MLP neurons of a small language model. Each row is named by its layer, matrix (up: input weights) and neuron, and shows model dimensions 192-255. Each number is 128 + 32 x the weight over its row's rms, rounded and kept within 0 to 255.
After each neuron's rows, "fires on" lists the tokens most often at its 100 highest values on Wikipedia text that the model never trained on.

L2.up129 [127 125 110  89  97 138 131 146 116 114  83 121 127 125 134  99  92 146 116 138 161 118 170 119 127 120  70 144 115 124 143 125 130 141 173 153  99 166 154  79 113 168  73  69 106  79 112 144 132  94 106  59  74 156 118 124 120 159 144 131 111 177 157 193]
fires on: " ch", " School", " Ma", "am", " Ad", " He"

L6.up195 [144 115 103 143 111 100 145 136 138  64 108 111 134 129 151 148 127  75 153  64 143  63 116 126 156 133 105 152 127 203 132 102 126 134 192 110 172 123  96 111 135 145 134 146  94 167  62  83 171  98 122 137 139 118 158 164 114 142 158  84 157 153 141 163]
fires on: "."

L10.up576 [122 116 129  95 168 123 118 150  88  86  94 119 168 128 117 171 128  70 160  74 148 109 117 134 161 132  67  74 123  98 204  75  79  69  86 175 160  81 124 140 150 144 139 184 147 106 136 127  99 166 120 106 123 149 166 173 117  85 104 147 160 137 103 109]
fires on: "ed", "er", "s", "S", "rect", "our"

L2.up689 [143 119 123 146 156 110  96 156 126  57  58  72 130 123 215 206 125  86 136 117 126  28  78 177 172 142 123 148 170 109 121  97 105 145 222 101 120 139 152 143 132 107 131 103 156  95 121 138 106 103 108 139 123 119 141  77  75 103 157 116 114 118 167 182]
fires on: " re", "ign", " change", " take", " not"

L5.up132 [103 121 163 103 142 101 153 142 173  68 106 147 202 159 128 183 130 131 136 134  86 150 135 143 155 172 158  98 130 112 102 141 113 127  83 145 113 102 114 112 126 134 132 149  99 157 117 116 138 170 136 196  88 101 157 151 103 124 103 126 147 106 157 170]
fires on: "ig"

L9.up2 [141  82 126 119 107 109 138 140  52 118 122 125 156  89  91 130 153 139 108 152 140 109 136 238  96 103 174 118 166 152 115  98 120 213 151 112 129 117 108 123 141 135 151  92 150 184 141 120 137 164 121 120 107 134 114 108 118 128  47 154  67 151 123 126]
fires on: " ", " |"

L6.up937 [140  59 154  64 141 117 175 135 124 117 116  13 169 147 135  67 109  97 139 124 167  79 116 118 175 127 140 130 221 184 166 103 138  93 141 137 121 112 149  96 171 128  95 190 112 106 120 141 122 129 101 118 108 133  83  47  99 107  87  85  85 110 154 181]
fires on: "ly", "ally", " |", "emb"

L5.up13 [152  55 163 152 197 130  82 157 116 106  86 135 130 124  38 133  95  49 167  88 169 127  99 151 213 115 128 130  75 190 142 192 121 136 153 143  97 121 100 138 131 158 156 162  92 126 123 131  55 159  67 128 107 116 167  96 132 112  78  90 144 124 174 210]
fires on: " m", " b", " f", " ma", " bo"

L6.up751 [127 117 131 106 165 118 136 125 156 118 158 150  48 118 177  94 127 156 119  93  94 119 134 127 172 130  77 122 152 121 104 150 186 153 111 109 128 102 104  94 206 101 110 197 165 129 130  90 184  93 146 189 166 131 149 124 160 134 143  87  84 113 105 130]
fires on: "ion", "et", "bert", "son", "ard", "it"

L5.up578 [151 128 138 122 130 147 160 135 140 114  84 163 105 141  72 166 207  98 154 126  46 153  94 115 155 199 146  94 137 106 130 192  78 158 157 121 121 111 139 136 127 122 154 107 136 141 121 108 150 173 124 195  74  97 169  73 129 128  70 148 146 156 146 156]
fires on: "ig", "ga", "ro", "mi", "spect"

L6.up151 [137 124  83 132 127 153 105 140 118  80 102 122 118 143 116 134 120  99 169  94 167 107  78 119 163  87  67 126 116 198 139 125 129 127 160 124 114 119 130 120 138 165 107 134  87 149  97  77 144 119 113 118 144 128 202 152  74 107 149  89 128 142 102  88]
fires on: "."

L9.up22 [175 127 156 112 145 118 143 129 147 163  59 145 108 180 121  60  68  79 107 133 148  98 121 148 139 150 144 149 161 102 170 155 100 178  98  84 123 106 157 116 177 159 172 196  88  95 113 129  91 132 127 150 106 136 130 148 123  48  95 101 132 130 110 120]
fires on: "ar", "tri", "to", "ta", "ho", "co"

L5.up1003 [142 168 119 108 114 123  73 142 197 105 123 103 184 139 114 129 200 126 139 152  95  60  42  94 126 110  91  75 178 186 186 141 140 115 114 106 156  95 114  96 113 154 143 111  71  99  91 122 122 142  90 166 146 133 132  74 116 143 158  96 155 160 139 101]
fires on: "o", " Ba", " Pla", "qua", " place", "–"

L7.up169 [158 134 139 151 127 114 158 141 135 121 121  37 159 139 160 144 124 114 144 103 125 125 112 132 168  66  95 140 124 155 137  99 103 117 158 157 149 106 107 115 158 115 130 172  80 138  16 158 123 120 161 143  87 147 142 144 153 119 154 143 146 137 106  89]
fires on: " The", "'", "The", " His"

L8.up703 [154  94 100 106 151 118  84 128  97 114 103 118 222 178 170 150  99 115 127 138 143  60 128 112 102  96 148  90 177 191 152 145 136 121 190 167 246 136 167 104 146 197 138 177 102 195 150 137  70  96 108 133 145 173 150 117 104 154 130 135 143  96 147 131]
fires on: "ed", " |", " of", " to", " from"

L7.up876 [158 188 102  83 107 124 134 157  97 135 102  87 140 130  86 155 130 174 153 130  77  94  93 174 149 143 144  55 119  92 186 127 106 115 123 167  95 102 144 143 127 132 153 120 102 167 132 124 153 122 148 160  92 137 145  86  91  85 125  57  82 144 114 116]
fires on: "-", ":", " D", " with", " 13"

L5.up130 [130 162 110 123 113 139 143 154 131  83  76  60 125 165 116 181 124  89 133  91 143  96  95 115 159  98  94 135 122 160 114  96 135 113 176 114 109 143 100 117 133 134 131 126 145 180  34  93 109 142 144 118 104 130 164 141 105 167 129 112 139 144 117  93]
fires on: ".", "'"

L8.up657 [140 142 132  73 141 159 130 137 138 104  96 137  62 162  98 137  52 127 102 122 108 144 152 119 112 135 101 153 138 134 119 153  89 223 132 134 150 117 153  60 156 124 149 138 140 112  75 140  74 140 120 132 130 197 162 146 140  96 126  92  65 142 104  80]
fires on: "ta", "co", "to", "com"

L5.up861 [149 109  55 120  89 117 170 157 156  58 133  87 135 101 148 151 134 111 175  33 126 113 113 128 142 135 136 162 126 113 138 114 121 148 148 125 124  67 176 141 116 122 112 143 125 166  79 130 140 149  70 153  58 166 108 156 142 115 155  95 114 142 166 116]
fires on: ".", "'", " and"

L9.up411 [171 118 105 123 169 119 140 148 116 121  93  85  86 168 119 116 116 119 152 136 139 136  98 126 114  81 150 143 118 135 169 126 147 147 207 152 143  75 139  83 107 115 178 195 125 200 104  75 105 104 106 180  99 135 176 177 168 150 133  72 156  96  99 167]
fires on: "hi", "ed", "ho", "go", "we", "f"

L9.up803 [123 135 112 109  80 139  76 137  85  94 127 145 173 176 140 135 212 168 113 125  65 168  97 143  91 153 124 138 168 127 182 178 115 117 161 116 194  92 107 111 146 125 157  87 116 154  76 122 138 115  75 130 181 180 140 140 107 158 141 154 183 120 183 145]
fires on: "s", "o", "e"

L4.up403 [111  81 134 164 110 163 119 128 120 108 143 143 182 129 137  84  81 124 103 103  85 133  94 135 159 147 111 182 178 125 119 155 132 131  96 136 103 118 120 104 177 127  93 157 141 107  94  17 154 114 143 190 143 100 136  76 104 132 154 149 115 130 126 141]
fires on: "et", "it", "ult"

L6.up1022 [156  77 157 175 120 163 166 139 120  64  88 149 150 114 124 129 135 101 147  71 186 115 144 164 218 104 137 121 173 120  62  98 134 165 105 199 131 114 140 142 163 119  62 134 141 118 115 111 137 136 135 139 132 125  96 135  99 121  95 112  67 141 165 135]
fires on: "\"", ")", "'", "”", " \"", "m"

L10.up64 [116 113 138 132 124 167 106 166 133 156  53  79 174 147  96 162  84 161 127  76 161 118 163 178 129 209 133 114 178 103 170 143 117 166 189  97 131  89 161  95 138 154  87 104 132  77  95 147 130 158  46 121  98 149  92  94 100  60 149 162 137 161 137  75]
fires on: "th", "s", "ed", " part", " in", "y"

L10.up43 [124  78 100 107 143 105 141 127  90 154 101 110 179 169 139 120 103 150 148 138 103  89  69 137 169 169 105  93 212 223 183 144  68 108 185 157 175 145 162  80 115 141 108 133 123 143 125 170  79 100  92 183  77 192 162  96  95 102 148 105 160 138  86 171]
fires on: "ed", "d", "en", " with", " of"

L7.up731 [141 174 116 117 166 143 150 151 106  78  81  83  64 160 167 167  42 121  96 144 195 124  94 116 119  93 132 123 168 155 134  73 127 139 127 130 126 149 136  90 125 125 117 103  72 180 101 119  52 145  79  91 136 135 159 164 109  68 169  96 150 147 109  99]
fires on: "le", "e", "é", "ly", "\"", "born"

L5.up1013 [153 143  87 143 110 106 140 138 106  48 116 109 130 138 119 146  83  84 164  95 151  98  99  94 169  98 110 136 106 254 139 139 185 129 181 129 145 136 128 105 156 193  90 141 116 174 110 133 115  91 112 161  72 140 173 161 115 135 139 122 192 140 123 143]
fires on: "."

L9.up751 [ 69 126 151 139 113 100 103 126  41 150 187 192 189 124 152 128 216 170  98 127 103 109 166 159 156 111  88 139 126 176 188 147  91 107 134 146 153 125 140 122 133 147 120 144 135 160 135  83 121  94  90 120 125 188  93  90 122 181 116 149 115  82 154  77]
fires on: "e", " |", "o", "t", "ve"

L4.up915 [144 111  98 140 171 125 101 141 101  97 108 111 188 199  34 113 177  99 144  53 167 112  75 112 224  73 150 118 147 190 127 165  92 165 158 127 168 156 169 134 144 128 124 180  92 141 139 158 119 167 140  93 115 124  99 131  93 107  91  81 102 134  85 176]
fires on: " south", " f", " north", " from", " in", " b"

L4.up887 [113 170 148 141 101 116 150 128 136 117 138 140 112 171 151 179 125 142  97 155  57 124 102 122 136 137 174  88 183 145 144 118  68 118 176 159 139  96 119 169 140 124 148 107 169 122 128 146 170 197 116 159  70 119 192 107  75 157 104  90 159 124 111 189]
fires on: "ig", "h"

L8.up114 [210 120 129 144 150 170 127 135  89 146 144  50 158 121  74 121 132 121 163 127 129 138 160 184 156 142 132  94 182 117 136 120  92 174 115 106 159 116 107 100  92 117 166 117 158 181 143  99 149 149 126  93 128 127 121  95  61 139  95 137  88  95 121 139]
fires on: " |", "y", "ly"

L6.up212 [178  46 148 110 186 116 123 132 121 139  60  81 173 136 157  74 133 114 119 132 114 128 116 128 132 107 102 112 164 198 173 123 118 127 159 164 184  47 112  66 144 144 127 192 146 135 130 106 162 117 131 148  89 170 145 142 104 129 162  74 139 105 141 143]
fires on: "ly", "ed", "ring"

L7.up881 [141 144 151 107 167 128  83 151 162 111 116 154 156 114 141 110 123 147 137 124 147 126 119 194 148 130 143 140 108 198 137  95  89  81 144 124  84 149 167 114 104 134 112 107  95 156 118 112 111  87 148 151 132 174 158  76 123 120 152 135  58 116 134 116]
fires on: "li", " a", " is", " was"

L10.up464 [124 107 130  97 151 134 122 144  83 132 123  98 157 136  90 121 122 132  93 105 157 128 142 170 181 148 115 170 139 142 110 143  55 213 184 100 217  84 125 141 148 126  98 119 106 106 146 104  77 128  59 162  83 113 160  75 140 109 161 152 103 138 170  73]
fires on: "y", "w", "ri", "d", "s"

L7.up756 [157 107 135 133  64 114 128 156 143  34 175  78  97 121 197 183  83  86 152  81 117 120 105 123 144 131 140 128 137 140 111 140 111 136 103 141 138 120 105  92 126 144 161 166 145 158  65  87  99 157 141 119  68 130 107 173 118 103 137 110 109 165 162 166]
fires on: "\"", ".", "'", "ball", "way", " and"

L6.up271 [125 109 142 126 151 113 119 138 115  98  59  59 125 153 104 148 158 112 167  44 140 112  92 114 158  96 149 137 173 106 102 144 133 177 105 143 165  75 146 134 221  95  96 134 134 149 131 117 105 150 193 100 112 151  92  74 144  92 110  85  63 111 189  93]
fires on: "\"", ")", "”"

L9.up1007 [149 156 128  99  75 158 161 137 119 130 133 102 192 166 115 142 165 147 136 131  80 108 113 135 146 128  82  21 118 119 150 136 114 118 132 151 155  89 137 131  93 154 153  70  45 184 126 101 160 106  95 115 117 122 136 111 102 157 118 142 149 116 116 181]
fires on: "–", "an", "-", "el", ":", "u"

L9.up772 [ 96 122 128 135  93 140 122 142  64 131 108 151 151 130 145 149 138 160 116  96 197 130 152 190  99  81 153 111 116 163 100 147 145 127 134  97 180  92 144 142 125 132 128  89 129 175  73  71  67 134 128 157 117 141 103  66  85  68  92 126  45 162 132 148]
fires on: " ", "se", " can", "e", "p"